{
  "vocab_size": 8192,
  "norm_eps": 1e-05,
  "positions": "rope",
  "batch_tokens": 16384
}
MLP neurons of a small language model. Each row is named by its layer, matrix (gate and up: input weights; down: output weights) and neuron, and shows model dimensions 0-191. Each number is 128 + 32 x the weight over its row's rms, rounded and kept within 0 to 255. Numbers have three digits each. A neuron's up and down rows have the sign that makes its largest values positive.
Before each neuron's rows, "fires after" lists the tokens most often just before its 100 highest values on Wikipedia text that the model never trained on; "fires before" lists the tokens most often just after its 100 highest values on Wikipedia text that the model never trained on.

fires after: " |", "|"
fires before: " |", "s"
L9.gate56:151166141155168163119169134037117109169130168129145161155119113177131129113122131111124107140156106170123161087170166143115143169107155138112121102076136102151130102092104159097074181089132110163181129151134080115128147090125094064107130093088150117126157167133114068063138120055125101103135122086116135083126078159194129088134118148115159153079064102079126108147165095124124151162106141129185119165055101155146137174150058150135131123117142125131132168125111099078125175202140119172158189157104137119157109091124163148156110175107121142079178112077145136124063171140089111156
L9.up56:159141100110101104143186144101040152155105134125169130138123170140067154118163118137120136135118106133122169134124173140146172162142161124166098130130104114134167122139145193118141132108145096060178167149092069126066137191117120133136093130159089190148133165209135053127124051141151067142120132175160089098190145102131067098097125096152094095080124100089138151115154165151099156146114130143110144105137114127103113048180154147119122127121131180091152123090099139166110061076136163138181134177178119118154164083203125139108126126078119103151120133103111093137119162119166196152
L9.down56:115127126144118091138085099148159086192090162133129126112189120150135141131125125119123152105084133102127129206113123081158100122057117115124140127105142128124155088175124120160086103088101167058101095107095148177171038169097138132165053082112140067126111138144127184173117196117057148080166079156129098105110136105125101151071131153127129104179143104138162091129079099136103155137156149148142092097069126113089135104156148143110121134140188139134144150135200183112073151144147088120060099148111131095102106185181105170092155112145179118067112165118130114119131164056136079085

fires after: "."
fires before: " |", "%", " m"
L4.gate299:115165129122165122152157162143130125151124160135116138195109146104080148129074057190182128139183130179087145157117167167144143164064217136145159104104130118131116095098115095173135118125160136093131169109154121186148142146106125175190166113102134205149192085103184130089165108197156164066110066086156105131095212144085119135125107147109140124132156113093127146145080105242129170120137126125138146105140163109145117147150091142143127108129146125142170155111111189151137131182066098112151091126108173105104130159126065081141137087129054131096165124117093118105066137090125146145
L4.up299:208097145170121061185099163121159155171141101160099108160097163118107102089132056180149134148103148176144163109166139165139109140142125169152167087057172111143075109115086125161163115125106120114149131116119092135143069151163142129131077107126128157131151112117129107085181055079135161154158124114115167165122149131120118112132119104146110157102124104106095137121139151138115153145145135041106130155100132051123148078120090138144189130145216128161126159133120113123109067154154130176198138173102115140117091180160178153148164133169153170099166136170130128114122101085160117188
L4.down299:083138150121139141107113122135129145151188106152181140099142149142144082157137146174139152171048105208107115169101193070157159122089100159108090092143158135105151138106149107107044158157100122127070112131102130110118152116101141101045106111110073133078107143115088120122093156200159133156101107113126101080172090123143152152113083144146062098114105098093187145138132201050115158081150061125149169101102120068167152108110130135076140162093126075155156161103177078128103167124159079098149145150096156073101092136161130147099128130123128167087136137145131136157083088124094095141

fires after: "|", "\n", " |", "T", " the"
fires before: " |", "."
L9.gate467:136114219149147118150148181097040127165130173156115099108096175119098161118142153073120100092129160129143129147108114071123141139111187145143135144103135149067137140154127170110126132128114125208113170160173109162131116146152135117111082129092150113140136142133133100132122132119080184164168193187137109120151124074146057118112148103126164152115179120064119114092160107168091179074192100064107120091099136101111105124094065159151164126094087130159103175166099163168153096147107105161133167142187120141128092109171072159093084152193155096173149165157047086214134087123136138130
L9.up467:118218150161144133154116133120120128189119155136111100189177123161151164145128155131155134127157144018113214114115055089101145114111120128213138113125123095118126092092133109153147114158170166104128118102167125126095114176122122149120077202130110151112174142088058132196096107118145121122103174060128067143185127137164074149126131131128184152106146135119096140157147122115132159131114083121161079119022124135114118135124134133171153185116171127102080116147087166085133100073143098118135119124141115139168156083150129138088128161078105238155102141098090091172156194096112121106
L9.down467:091090151135116112179084163181149106100144178122073143071161118147122107202121103125128143083115137152180105160146111126131146144045134083189068125076153154144163133171191167155155142136157169120148145089134113112177135189096072129130130109084151115126109115060094103190112099124141144132111086117132118139152152103149075102140122171092177208076098064116102157132104135134110161159122136133134145077113138152160166096146097116103146150130184163118084186092129137148103183081137117145123191169085113164118125061093125151118126169163137120095074178108119082115130122096117146148

fires after: "|", "-"
fires before: "-"
L9.gate638:109125079179126104199156144175083189183059124109104105085145149038131109080112078119098137088129089153139107164155133107135116158154154168088106124145159147115098144061101177137090174154122102163155100176164114149128088156154117091181174125139094067130119119082114134190099153145150087136122197117104115070089100189137118098049140107173107127193138161112161067135137172065161134104146116132131157163158171179135150097095167135111143062149148129107147141109145082111136116160175110172094133147150154148111062171162113093176092141091097139122189115149149088114143121138123157119
L9.up638:084155116184148132144136077172128117107058206149112144108104121115142108164084180116153081139134094097144158074134137139168113140127108149103132167147103098107123138069146150132113225112178128158123136181109127150122100089117164130181163171123046093110133108133130111121165126139194125079060131129152139116128133103059090169123136111097102146114148151125167136095123159153092117153078151086117158159150104117097151066096103130132176149155101126141135141155070082063157163120113163199144090100162204120147126169082103092110063137163126115126146088124133187118136156137150164162
L9.down638:085097112105102135200179147116092157083139133138127070101108129156074124132098191134107185097111091127183164218161154119133108116198150211161137131138173151131094129116114166080130068162191089156118140060128188191105116125097097096139126138167083086090143129119147142102134120169109089140105167051163121132132145090170143105097099150172130087104167112160083069138087111098128125046124127130126146153164151137090102111083162139161117095170132152138125118117193125163111100188153117167126127135122088120152066089149126154163092116112151188131116160136142104092147124111144123139

fires after: "-"
fires before: "-", "\n"
L5.gate66:063106098129119142137137135153119154129055133168107131068109137064071123115111083176068126100144123120178130082152114173136127160161182135149142191157189142088108098141143146131089126180105116116177141137107139172092129160119104169122115116090112113120150114058133178130091144131085141088099154125121158131149054074086168122109180100110139144115113131093195159115098045156167158150102134149132151055162133118154153129100195193141173076137073175116156122124095127114164146141094122128083108110108125120088192104118112083108155099139123118133089131181146096137121079147078186156
L5.up66:059168094133176117158082123131137092093148127153147142129168088060047155114112129146082117123109142155129142093126181085166114153112104154162150161162145112220134130194055121156096093083142128178108182176144137193129118115123116110073133138146125158148174119100138122134167156158132157161097138113107182121141088148129060142103109147181086128124119088105166130045172126140104141115107167187112109166168059179120154076086184156169168103139142170102102181157096108133188150114149169155115140128133089181129131153139141129084096098173118107178095149125170098079096111075151148079
L5.down66:129118098072093163116128151164135183119105130211122145111095053116091112113089157054097113123124143119161095128074134178146123062120183126093142148106154182093083082143135170091112095117116094126107131139067095175113165150097132130115104167106127068119135128131106175129154172214136123126216190092116076145081148120164144174103128110171085075099104103140128136152126113120107146135130156179116130031192151103129145127149115164130117069172119102106121156118115166118162139141152140142096159110135121125121125100103176159153108131150121134191153147083132100088076113162125133154

fires after: " |", "|"
fires before: "|"
L6.gate455:117103109087155124106097132080135050115089122177138115072093073147135105169097128207148139155147151107123158174170161111093183125122116115101101109088214128141105152117163064109103153145088150133099117122133132174104164132140135125150184116150146117093143105145107081085101149104108173122137117123139097155133102130216084141121147174094102175133183074177075068140157083136181142139117158125091095120117149074097106101060119111139128087147077072091073103149113141098176070174092133128183122167093129180090117075195142136146133067140136152142174132181094163178172161188145129159
L6.up455:155133110104161158130137127119082067179131169129089084152126127132144111138126167185153125115166105089099195123131127115097137050135089110085111123128080078141101153126129096159118191120130103098118093138091119144085199104112197101063115071128104096160115075143108149105125089163065175133162176179094101126110147126186110136121125128168071176165127169110117086210151140103104119134035127073152091096152146079124106148180120143119121128098176060103152116186127143132114133115133176134167156145104110152113170150118136163124102095102153165139136202094189080173194130187124136098
L6.down455:111120105114106070104095184155101171150130133084105123132120182138120128103140123114179089133140133142129131157144120115150061152091097099080121155170189145100144150140176149100124152045106170175142115069101134132114044129157068127083103077119089116144180137121126084167126109098059203130113091216149120170083115131101176131156109129149151123111153133153135188124125126128165182169155174127121125127149103139116114148094140133102132107113104148074143128113187102124112157125100105117180102131112153151099140085106091120122186086141136107102127166079113110141094094178154110149

fires after: " |", "|", ",", " and", ".", " or"
fires before: " |", ".", "%", ";", ","
L9.gate617:123171152166197146127137127090113125099075128106153119121119085129103129141067123118122155068049179192131117184153135128140144111096150136077131092172163153135123120110112150119134139100204144083148140130101133121189177119136159142134085111110164141119154187147073108103115099167100127115133137108099062119115106163101159176118119139144106164130098171141223137159081130144136124147062115110113139189104088087144100132194130173163098170083081160149138165154109144103105155120145123128108155139130132060173197109155114161115148121088125151110140072066128180147101112112055056156
L9.up617:141162156101169172145163156103110178120132164125119165166145114143113149144060164148141130125147178176093101150146112119096145164147079057101124150123123149125119106077068140132092101151088084107140151132047123118103155116142130116114110195126167188105200106114105145142135115088133153111124135131118178178102148102164118134112159130102156144106073064152112206149189104117196132150108105078143143105130101183123161088174164144119121172201143119087106150137115083122158134126160138111060135123157178144159137185092136091134091126157184128101056101148065071096120162113162127113
L9.down617:129096172120150133124111162091143111183111104068051114127114125101124145145130077164151111070147148138055104111110082185095146114112117167086119174153133129081122133154118188118050131100111090124080165168144153174139124165152062165093077072114133159101145139124094107168093062113098169150138148136029168150124127078134133148090157112125140159128172144111107139088107130154186172137109147128104149089107136118103170155151124130065114143186183141096063115164130128129145119152140108143091092130083129196141132198151152141085126113135112101112129146144078137124103192095163100158

fires after: " |", "\n\n", "|", ")"
fires before: "=", "|"
L9.gate113:114183126087090150116084079161126134119120150137135030117069116121160121144088133123174158136116183093110137134144132148148129141111129114115165093128099122065195078113084128150105092167126120106209158120137169108148140126106069099157136147163062104129152099136064190118122139139168132160168128178140150081131186161088107104161114165173127130063101177120160144133090145106087144064161141098104098103151128097132117130154159116106158081135171125171110162149119107141157082106129104098141149055092060149172087167106137156104076156132112141052143071088128084218098074153131146152
L9.up113:124129128114143127097104145157158130175116105114179112119107114169091137103145149150172090079137143086188144079128077187122099084000099130102113103123102076084141143113133090167122094123162168109179129147136156135115169116116137101150155128198102129129140087091087194066115115111163134157137118133087205159104165198131124078186054163056105135107062168106124106111179147126149067078118125122093073094181125142063119149100179122062106152099154148137124123124134104093131123174123135090174134095123117126123088106137178097111100086074070136057152130094131087149124129088104104130
L9.down113:145104152116139113113068174142126156133169182109139092100105107082127139163064159156132144096182157162125130099135130061140136106095105066107065093168130153121171106113091112130176051099139172124101156125149187101091147157117105094114117118119087097192158126086096164111131105154183147126108102127132148156171161132108109134159159177144198097146067186120143132142085103102138096073171146114070077132149115147163176134133162137123156121130151141145104111157107149126149075156122131056162133142077118155169196112086106152132056156093170189119180121080167102146110096154108140121

fires after: ",", "."
fires before: "9", "6", "7", "8", "3"
L9.gate496:088151134147150066063099124115159143129081115126110138081157113207128162154104149110128084109055093198142100149105124096092096120112131122159092146070109163165103114124136118059175162157138124144072098098106121099177170157127116145152131114135149179119067134178126123126180135089159118099146140056141119108143125168139113126104174148154150112140117125150152115154165131130157143142137128130150201166125140052132144096118161096124160130060079142077083106160110134136127156124160146117159074145100164148183082147130122118054114080092133126200099120110137111084044115141133137080
L9.up496:093103126107078116171117124116140120136111137147123203135154087145170099116068136108107110125118182077146136176120173116128150169135155150104136127153147114138085115146095114138096105115092120141140147121126117125070186114096107169087135048121084099081065168172046070144196050132064084133085120117131060146102134093146108141119180129058095170070118115080123125152140102127182136123159132134140158158103106110122162102120147106188121149112109103144119181145069151096186133169116129175126135158078168151209145139149106115110149115184125147193093136100096107159129121173147131147
L9.down496:126162121165119140095133148142113131055124115139147190143104144157180157108136147136146167135136141157187108113135114135154114156080139119147154142116139047169144096151145110203186149152170138150122137068135196080168036151143187089140141068119117109103086163106110151131159157073127121115149127095152150125078136114075064160116166110139097113112131205104071123148101156119086126064114113079053161084128073126155110175081155146100109120173175092119095147136137102133111163101130159165125146127086143144067133122104118099133152129125133135123196099108152139137118095112120072146

fires after: "|", " |"
fires before: "|"
L2.gate507:146159204125105087134106142102147144097065120140193162166058117128139061160115088153074133077152102153116135106127132133080152143113124104085100125143156089068140145141109137178108180181165137134114083123152096142142184151095155112136053130148159146149176122056136138135071146125146170083100157182123131092148132159130159145162142065094143126143132136176116115141172140140094174130151120169096166132177077113126145118215157155139096112107063069094155126133169152096125153081091153149122148156121125086121164100152159152095151102165164131059164104139120097134171160175109156159
L2.up507:185057114100140079170084144109136135110065111131141139122100074143189093111170130125116136098132120157096096128141073141112153164102151128124118164122101097143100159119131085105151138124130173160135143166165136124134125110105079076124104101146108156104119126143113162097061174161084122058098164132104094152130120143189178146143140108120160158156116105078167149151130099109123186073119084187133073141206110145119155137121129130143068126164094124064116134111126163072167072131085106165144119157117118122134158114091151090092094164158172147112177084147063129126050173160154175105
L2.down507:094092118132120098142104131117155115106116150129090102130069079153091178151165099170141127091146160125095133076103109152057102106142099093062104170145176113126129167150168128107094156141144130111087146131144157188174128126100112064094109169117118105165155161118120099120096163165110164085109204188100109133090112179182144163147160085140133172123136122131157123142160086108159161137147130138143109146138137157127134162127178144171077115129085109143160121144138126112213125157114122172139123176122163151103143069081180070086118136164193166079165082124103140169137120213120195161

fires after: ".", "–", "19"
fires before: " |", ")", "%", ".", " 13"
L7.gate190:137104105122139101119123124156191127127131106096104149116127092112087161133089128078135118114150141147135203112117107133113105125130137112139083115177152133111127145082171133152129157125139107072137098147160138122138107155080055184076149071130204101102047143100125188082091087139101120108119110150118097129097177141156112217131151151130064115123185169116150162179132145165143140116071099144164138151191087114130125144105150153114200163152093161090108090145078170094084133116072165119146170155096120154128139094136113144170105102155107113083042104131143087165174092086086146131
L7.up190:180135119154092111093105093141158194171114129088102126156144173111112152181126140160128157131119131167092099099133086113135093082138161074106136183106110107104142106135122129144111147079182135151142157161181112153133158058162126105158158141084125096115073117126128104115110114067131126088150095128142107123152163120117116144115101152158083167147092165104109119115147117167198114159108108034178084106147077154180141081156138122105109183151120178087072151136106082089162099106110185125155111061137109160083176177088148159124086140143173123124146124171120117124155040159156138168
L7.down190:178105125141159109143119137148111186184139129131110124107150136132125148102167125139096150087096165144095128099064139077128138087093134102133151092106075128088143118094146145184131105109144075222063191114139098174151127109125123116145111146080145133034181121143161140117129107178220149127116130096105112166157126049130134106141142120162146128158121125123115194151161179183201128120107110095109131113138128138125113122100091130204113092124154108076188153198083179141154127134127200140160176126105164129130142167093139133158159156115109100164146091074163090067132064174097113121

fires after: "|", " |"
fires before: "-", " |"
L9.gate360:128113059193140178121135079051115057182094151191140157169115049142132051083115100122138108126124135171128096152131129062093124158109136194129141112149095083096136126130123076124122130120114106068185144146200144133118138138118104057134147141109160103132153067137145142105122167144122081118103194125177188146156120169177102133141146134098147169070139094116169115147187109097134124094152146114136161109135074141120139131130052126091112130147148111083148150127131088114122120170139118154124104162124152099076141187109149132097171142101166148102115091166182044121102128130167115166
L9.up360:153091097113129170122145156162035127156072124090084117150134110161059133102120124148127175143114108123143119073129115120155111094107093089130112078128059119121136137165171138139142149078154138161188137171092109137075144090133177119131139122126108161147127141111078091148130143123168157217161148132082133196158176134147156119095157139132124132132105132154109136082109099142086152081150067046155110130160083147115124152124156115159144159144131093085114210085131108110133143190095145163138133052143064191087114133184128137129120152169085134112165101166116180153111122085167086107
L9.down360:155081099132086154095123171147142132177083145120147039109100147083199126120106128156135133168146180143085091141122083107121117104145199078132176154100100150141200149102115124143080126138164132095085177124096096147108090171177075129108106110140168160104139119155165147156135167149108167127130152053178151128140124118107120149112147108123131146091123101074175094143126093108109155138135125153148111210099112156165089159106077113123135106191124127149126149127152103105085117113110161117158139229186188083146167138186074062170117081126128112091160107138163102111106142124173165081

fires after: " |", "|"
fires before: " |", ".", ",", "–"
L4.gate161:159109106077130085147118119163133122196063152139129158158135071144145195089075124096170090127151188150158169143106088113128118187068135146095120126060146131112123125109111085086125142120126186106185151138136095111134124110155145139149151179112125141180112116111138050140104122139107171123174103138095152157146138101121132138138120095153159151101161072138119101109118066093142165153102202157128139102132081177157126090128083154130149157126112123139206128152082129123066139107162133148094195123158109123151197088144131135104100144191122071132100192184156165090086212126089114094
L4.up161:170134150084045150078139123172155150130103175071140115100122198137142099117080145205133144172162107145190125100099125129138142159101081178113136138125138122173103096116186130119120134146117113089155200197146076119105077138151132116170110110112051124106153157127156115136129124159098182174151139108116120146163150077152084076127043110127090135165123129108140121122065118095117171118143148124129062100125144174131077136103130131165160121143128097081139071110102129112112138113148126136122183106167128130156167131121128062052200145111102154127074147139103133060047137087144151118
L4.down161:083164110102131158110114175109109132128084095136137146120048131121155127117112139117102122124110135086189076119139100058103080159103106121082136147082150130193139168096093165159131158144135152102072121171112132149199177073163102137110117120140093124073117136068166168104117164093101097167125074172140101173154193130149110128101079150167174126053141112128067146182145122095142132160143099158103126175114126148106116142127158176109105124129109099101127046091089166119152113156144149217106135152094134135130101146075183128133184097153120073102143083180089153177111158167154117126

fires after: "|", " |"
fires before: "|"
L6.gate62:133104116119106125125129129109141125163109165151103168103129076150099140119115129152191121123135140127183153152128099154120126160102131172108116074113165149151086145127162140119129164109146107104184072196174161149105145130173104060097171122121161162136110122156104111131110130130065173088126136132122096103113085124184080112142150099106126204145124105173128129105119089116106121121152115075146092077152143144139134142150100105087170103144081096062106093071196070132149088172140124166189143116081114160129217102134164159106072123056125125046132133146105085178183114174173170041
L6.up62:099074154122136083088160165130129120137117134191108099063113151123144170162112149113141147156154127104148143143105100116145127150098114121165102135146181071122114076187120114114131146159104120131124072181113133156126181135122095140091158156080162147130142110114101119145101092128123198078131156138114100193080127231205110149093160078127151163101177123213136089167129127141154147122099142050111146093128135091094119128105138159136185112122076125054155138100131114121216163163137105163128092185137160157156144147118201179112118128102118150047169113111063159130126175179159164175
L6.down62:103132129096150079148134093109199166129137124098110112102098144092148115106172104123151146122103118075166119185150125125146065126088118117109096136156209086151085097154100186098091122111184135146127104105156129167150144105120119101103086116040104189170153154143116113161156103202037182144142161118105113161127126080155139139147138106189108107119144156107128157133096136136170100105156087114108106164126170119119134160084173178152121144154160138094137133179205066130114058168145092145203122177096138161170149086131175123136141192140129127071152140082089175115131128193123114104

fires after: ".", ",", " |", "|"
fires before: " |", "%", ".", "9", "8", "7"
L4.gate101:120103172125094125130137091131139172145102131106120118149095119158145125104079157107117154153124119133109110102031138047125132143121125142073163131138082167113138130221124031149081130121081092158124173141096117170111112098107125166113117111097130143129116096142119107130146178094185171134112121160130156127138095118028115150164131111025112131203182070100100125137160134139160176145113196085132132155128100089140118142074184125147153128133112173122184113163182114124087148123107128165160098143136139149113166078183110136144112121119107105140063106111139101147097166067139131143
L4.up101:153113124116138112137108076113105119120136086112108099067156145133121140106103152107107101120154112171139155134099100156089090154105110137168127102106170111086124095138135081147164118095040120113102150148132074140145133064114101140121118046121032139061140121120145197185190103103105101133080147125176113127123117081110188120108173144082111206133123112090153179154124093153214080141131130078139213152093145081167161153122172148124126180145103191082156140114130150152153161084094123168180119092152134186123123152160138090144084126160137108079096123118136084149152142149111064117
L4.down101:099086103143126095148182161136165157193122137097112131140098093163119110153108111163199120169137171150117145077097109060173149093111149201154140080111109133177148141142144155083149035130123101142113169073183132114150173163154138067120176109190107160131125171182101187126195115134102151177101144172094040119136143140163120074089129128117193102096149131090094105139130087142098160132129133135111148155152153127102155129174075160096141098157176152090161091149146140125103150101112108113136178122100175081107120142130122149127094137098145107145117132109120089029073061118095190109

fires after: "|", " |"
fires before: "|"
L4.gate372:098114087110170142123111095127099108162096136155098137152155119203146108157129150135172099074153083119135013151101107100105124097150153146117123207086200086158115130196085133101131147126117130087112082146136148156130129201113132106127073132076121134149136099113092091101129131134116193169117207169134131133078116154137126198159085144114152140092150142164056181126172130073129131115101126140156145115155140164070119128140150128112144090000117113142102131090109087135075125173149128129153156162124127135103123140152125090136161182119085131184136090113126093121154159142110214081
L4.up372:125107124101126113155054087143122138137121122125196076087094083117174065151151114161102145125132128136119122096129115135133084084157157150105111127116142044137087156132086154150140152128123115051142066139162193148134166098121156101152099193128148131111135092109134118185137139128106109106144127083093103119131087195089129188043130073133192111188075085089118169182091100143130110117149187152134128149148125161102132093225096102102123128082130098111085093092118126147114133171139148136158180169135136127149180142143103149097113164093133161135126102128113154144150211169112115081
L4.down372:158163091166127112148134164200087139089120133142194130089111135094187113100125149118127084142197109139112114120136103149078097129194097155032106151157107140080154163188100177157102169094131055126102155094128139125107147143083083177148167109126144100162117167080119096206105105126125168062174169120133117152052144130128084151084104147102150140099126093139089162094153144152103100120118142124097131135068115161167164165121165169157133124134117153114102036111080102105150115127092078133133096141148128063115090121114131163092164096117226118095087122056145115121161145062140103123

fires after: " |", ".", "6", "2", "3"
fires before: " |", ".", " (", "%", ";"
L4.gate358:146178115068167151108076136158118086097060099136175115083113140114110128146078131157163116160160087157112086128083064128099089123149143140134133174139142098129095142127111077140122076142161106183113198131076145170069069105133095144192193117142138135146143116113101105164118135222115151083075132152149079088099132128140146139125133112182125179145126131140064115123116205146109157152160101168144132184142145113175113136098087131126104101110133190127098135143139125065124135180083169149142094190114124125122127139153135114119125170134172097104124157144121134153087131144122132134
L4.up358:159175143128085107129154110109145056097097111143076135120134192200074112118173113148134059190140096128138110143140162115125137205072056116119136123149133173180083110139126105105096148127168076190157177123157137116197139102118140166156138141054147162153110145121146078101178155142127091100135099132100127150119094108136087169118107144097143158142171143156103168170108073150124168143126110084128066158163135128147171069115170086133128075130175124141084125112146120112214133139136150094097153130140115098100101108148142129108175114144103126146110137127125145146087076128147106124
L4.down358:109147079177104065134134153152120146161143087186159146136130124150157158151106136103094124119124088116154201136169135098128105128093104123159128130093134140145150202150154092082092123114140138091064168120224129127171139147085133165094122107094152154106155130199148095095176152097096101110101125108084154093164136156150126139098135089158106123072086141158139170113128142183127144104115068083124071140151119118178169068188092123123147163156090176152181144133143155079140087128177164137129074116119122200089157088080127083175066118171150133128127137104133154133108162080113135135

fires after: "-"
fires before: "|"
L11.gate96:122085178133115144081143143156137174134086104167112105159136161096109116126142144201140125098094198176074152155100153087109148095109115106078195114137142131081116122118077074156098118109060148094131201153116174107119154183137193125116170101116139154167142086077075076115192067125123161152156128115124112093133125196108130067092132114140105173142082098071144181155104049097052107170086168143053107107171123102116104165177183108137125164091111157089124086116105080155142151081175102163115118177099109143165100122147127174129176134137150130115117206167115098152148107169134110097
L11.up96:131108151112180122179115137085115136119155115147123112053138099114136171131065109146071137084109108146137100128128110160113086182086121114105147120095100114180126107177129143190177147160150182102102126103069080136139147116093117187109028144142120077151191108156091156127119160124155136111119114197131099149095132127191105094155109131093192116090080204115174157116175102084144099133150134141100145157141154123060121098108154115150165121078073142096133154167120110105157135090123106134184109086116092171099171049170105092060127108102153161097078115095113152159152164154130156118
L11.down96:121182064120114137131109141171129114131119087180149102130051186142119205167092145083080142141105143140151137121105146106123124138079149085116111127156161174157072138196074146113119157153126149062074075085148116116154135157158086125099122082161141137111164136120179116116106086169147125135110145172141074153101134148133147099142087164171173106128142181147127070131153157126141115141144105192128156167124175158087150138149142147120105152122191139098128162147107157126094040127054153137137183101095113129111127077133118112038109139129149145094148117090137139178192241153196151121

fires after: " |", "|", ","
fires before: ",", " |", "5", "9", " time"
L9.gate663:148166083067135089096134123155138129123113091183114109131156167141122149133120132138174104145153132107156096162086048108123129146125110137214106141118104182084118109126153081118209122133125133123153078144154141096117150186169159125090112132098116138121084067137111099130195084128087118179143167126154145184186151213123146089128086157106120111154130138195165145090114081087079190152116184170097052104135095171105129136089061100092078180150123050077096116083117125118162089122122164163156132105145138186168137107095078130111145115176106117135134166146132062177135156112146093142
L9.up663:132141124174130120123101146120062137120100181088163120082112101150174131115124139124093142096170069143125185099139124112172149131116172108080153128109103088171121136094107086157030087168172139105133126125146137121104104133159138084099111156107119137136174138129160102121151158161124103132151109074122060108120179152157119161087092125168217104165087088145168109186158092099122175110129136126133147131120089096115124108131179109123151094116099105119125042175135115070092107127062068075173090158148160079183086155115160123167122128168105152127103140109142149166129148154118141053
L9.down663:100132125109131140121060159180126160178137170153098157151109123174106121088154142132067150128202111152082135092174150103084074078063119157133121087100125095126145098118113108167083118184131108176082119178126137159113076119103104128140092113120122161068182198143156191121103183130086091115100119130163050121144193134139150106132166106112121108181121148144209082149123150192131122081122057113172095143135175132156127131124125095136162096113158108143077082152086116089156130138161135095164137101139117115169105128115164084131080136147146080154098198098104171134136142111048168104

fires after: ":", ".", " |"
fires before: " |", "."
L9.gate470:154162082144120176118112134094129101077080136102139099172153093130119173104133112163151133117173138129160119153167170150151073094042124113137134153122156084101151067154171122143121137080158143100153147095182100097122153134166065080147129110099173078064120059142181126084117145124114141074141126164116081121125160154138132111100205102106102159093154128163070150137098123141150073105126147160118138097129197084085143149099063162128179175060088174106111123167163094170094163091134100135117151177110132124165141144162104144139190080164168139095154111176109128206080130142125096070
L9.up470:166137132059142146143118132142161135115136152136139138131117143130129184094045094118097157128116112132155087113112176095129156103116126125054112110174121105114164170117073081174141146097119124135144194131099167101165150099188160112100098162097117182211142200129081137159136105100151118136139128173167173117086136121139080165148075145180116182204155123170167130178102168118096191131118104093097119153082154098143166198190099092149127056165117078098137170161142114146148080188176202152141167140149140125091166135134137106133138131084173106138166153153130145136156122101077150126
L9.down470:117136152115115111134191151108139180122105119073115105101105111111162144169111134108119095120139148121121126109161128109181165136096150169155116089188162097177113112119129142171123127145183144140114158188131133145061122088127127134146138105161122159080083158111138165189171164101057111105139177094115100139125159114133137091137086106217074133166127108173165107180086165136077123116172125108139119164177132156136126092163113173155070152083147154113160158088120080155118146115081133101112105165146096133109220137136130106168134184050147147100192138142168113134141037124068074115

fires after: ".", ",", "–"
fires before: " |", "%", "4", "9"
L2.gate545:028094100103108144134124130118151139090140104118111112126152127173101170185158088071166118111109144101089119151084127027120159199091107179104119142120098109169144140123095074188105115152177054172128160123126129178127109128132106153095151156128105134082057170179104119133137115108163119154103091131135151132110105118135130131054120147131112127130128131128113156180091167144176096117134198105153093139137137133205157160138124157159135188101118167094164164174103159125107147113145091127113165139132141166173124109137111182119081141137130118147169134182066135154124135090098126099
L2.up545:052114079096110171167115106137118132075081130112118129127102110144115210171178085090154134138139122114124093133080097088137147173122123152105122149127093126165139147161091078143104121141186111177120165145108172150114116142126129159107181172142084146079119098183106072123134121075104109101150096149134181061112116130144136134103159126139059119151120120089127172159081178160146086165166220110115075109186135096184153181152103145170138211092129162089170168125151144136084179155118099118131163190146145134152110137144108139143082074124112116157158149143066120156073133071134153122
L2.down545:117143143157177123160085102038068156121169120195122126168149111132174154082142091116168129128122114119121104073191143132128111110091163108120099140100116114103128100091131106094142095100124136074101108109189135111125150160172069123139099170131106148124118129071122139159159120134155076183116132186071137163123163145099154118163154118144141058141135174124176122114159121109203139119150091112154132109091112164120126158178106147095152057146124106082104115126132108117152104070142180159178149119181160162175129180147174139174120099037153095115160236078147113115122131090097130131